MLP neurons of a small language model. Each row is named by its layer, matrix (up: input weights) and neuron, and shows model dimensions 64-191. Each number is 128 + 32 x the weight over its row's rms, rounded and kept within 0 to 255.
After each neuron's rows, "fires in" lists the words (lower case) most often at its 100 highest values on Wikipedia text that the model never trained on.

L4.up678 [102  98 155 139  99 107 119 112 140  87  77 165 138 167 143 123 129 109 112 152  93 160 119 122 201  90 107 136 119 100 166 114  54 129  90 111 180  50 146 105 111 145 151 201 100 150  69 100 109 105 146  90  79 111 225 145  66 137 180 133 137  95 143 163  41  85 125 135 103  42  83  74 161 135 145 119 205 132  94 144 132 159 155 168 127 158 142 126 148 118 153 101 165 104 148 161 151 136 105 104 131 100  85 113 115 150 153 109 156 130 143 152  93 119 189 103  95 104 189 151  78 134 155 166 141 138 139 101]
fires in: "there", "of", "retired", "already"

L3.up100 [ 92 114 119 129 133 100 121 127 115  90 139  92 153 160 163 121 139 169  51 127 146 197 133 101  90 108 159 125 156 176 145 121 158 155  68 132 182 103 110 106  64 193 171 168 153 119 116 168 174  99 160 102 130 129 183 128 118 171 143 176 115 112 102 191 122 139 112 174 114 111 126 172 158 110 130 130 103 116 128  80 159 126 171  94  96 137  96  90 101 144 116  98  83 131 139  74 101 109 130  65 137 122 124 147  90 153 136  80 148 136  92 159 156  82 139  54 132 160 144 104 141 144 101 103 163 125 105 138]
fires in: "two", "several", "all", "various", "many", "three"

L3.up33 [118 140  94 130 173  76  93 120  95 109 155 168 141 122 169 109  65 102 165 109  97  91 105 128  90  88 146 144 116  95 152 182  91 145  85 148 152 125  85  71  86 195 144 126 156 104 111 151  63 155 102 125  86 144 117 160 141 143 144 124  58 112 126 142 176 179 127  43 194 128 136  95 105 155 146 117  93 206 118  77 159 176 138 137 158 137 144 109 135  99 169  56  80 130 155 167 142 134  84 127 112 124 133  94 139 117 144  88 125  90 145  93 182 160 113 168 138 163  95  75 140 146 165 145 155 143  65 127]
fires in: "this", "year"

L3.up273 [108 135  87 115  46 182 150 134 145  87 105 128 145  77 137 160  88 120 138 141 114 110 146 136 100 120  88 117  97 153 146 157 166 112 128 139 107 137 220 167  95 162  69 177 128  89 137  72  71  91 110 161 158 139 123 153 133 126 140 151 142  95 213 152 185 126 116 147  76 136 123 143 136 134 133 107 127 101  39  92 109  91 154 112  69 138 170 128  86 102 129 117 167 120 122 122 141 159 109 138 151  98 156  92 143  68 131  96 122 127 163 152 177  99 154  75 112 171 146 192 116 117 108 118  78 144 146  82]
fires in: "which", "where", "although", "what", "though"

L4.up115 [ 82  96 167 197 162 152 127 123 102 111 140 124 124 130 137 129 135 150 156 107 143  66 163 149 126 102 157 118 134 143 130 126  70  58 155 133 129  94 100 116 144 146 123 102 145 131 130 151 122 166 122 172  96 120 128 142  65 141 162 128 159 163 107 143 121 113  32 137 106 112 159 143 137 121  69 169  66 175 142 125 186 138 119 113 191 152 166 137 129  71 139 160 124 133 167 121 186 157 100  88 120 158 142 170 124 127 134 179  91 139 127  88 108 168 110 127 123 146  96 118 139 184 110 117  41 113 104 129]
fires in: "as", "became", "lieutenant", "by"

L3.up707 [ 99 100 129 175 151 158 127 128 119 119 144 132 101 130 110 160 116 137 168 119 160 164 116 165 126 139 167 116 105 158 179 121 112 102  86 137 158 143 135 154 180 134 102  66 178 125 125  58 109 120  90 197 128  86 108 153 161 120  92 151  80 141 104 180 163 150 170 129 154  99  23 135 114  92 150 125 126  85  54  66 110 141  87  85 173 141  80 141 173 130 114 136 113 175 123 144  92 112  99 133 110 126 109 150 103 154 108 107 122 150 134 139 142  89 165 115 153 197  81 131  77  92 101 102 156 172 186 137]
fires in: "software", "institute", "metres", "instruments", "international", "sound"

L4.up231 [128 102 138 130 104  58 119 111 125 150 157 139 146 120 109  90  82 112 143 127 150 144  54 139 167  83 119 144 102 150 113 169 127 159 107 163 110 127 135 110  84 171  82 119 171 164 122 160 136 151 151 109 101 152 111 180 155 115 139  89 132 125 112 176 191 128 191 168 117 131 164 166  92 165 148 150 106  85 109 150 124 152 155 146 144 109 130 116 168 189 127 186 107 134 150  97  90 126  96 124 130 152 138 127 146 145 147 111 189  49 121  81 115 153 126 120 114 165 104 178 133  89 127 135 106 181 117  85]
fires in: "4", "7", "6", "3", "5", "8"

L3.up386 [149 122 168 153 106 169  94  99 129 123 163 148 125  60  39 125  99 124 110  82  81 213 164 185 137 128 159 116 193  67 115 154 140 164 121 113  96 130 137 170 195 127 153 138 149  76 139 131 169 158 148 105  53 166 145 182 177 119  94 110 114 115 131 162 121 122  96  78 193 146  34 163 158  69 120 172 132 121  91 104 118  88 131 128 122 160 149 169 146 139 122 127 184 148 110 146 133 127 114 169 148 135 138 110 162 115 105  77 127 136 153 134  70 160 104 130 103 124 106 142 152 148 168 172  99 196 140 125]
fires in: "early", "such", "known", "strong", "late"

L4.up469 [127 148  95 211 157 150 152 114 111 105  75 127 137 139 108 152 134 141 100 169 122 123 169 180 110 170 206 101 131 167 105 125 150 104 160 128 139 192 162 133  78 160 164 114 182  57 159 124 162 123 151 123  78  95 105  85 124 101  96 168 109 149 147 165 134 135 108  80 127 131 165 139 122  56  79 187 161  75 124 142 105 110 203 128 131 147 166 165 151 138 176 144 136 141 108 123 167 113  68 110  90 181 116 158  91 119 147 105 155 182 123 120  82 159  85  68 104 180  96  99  98 148 124 120 148  73 137 120]
fires in: "of", "municipal"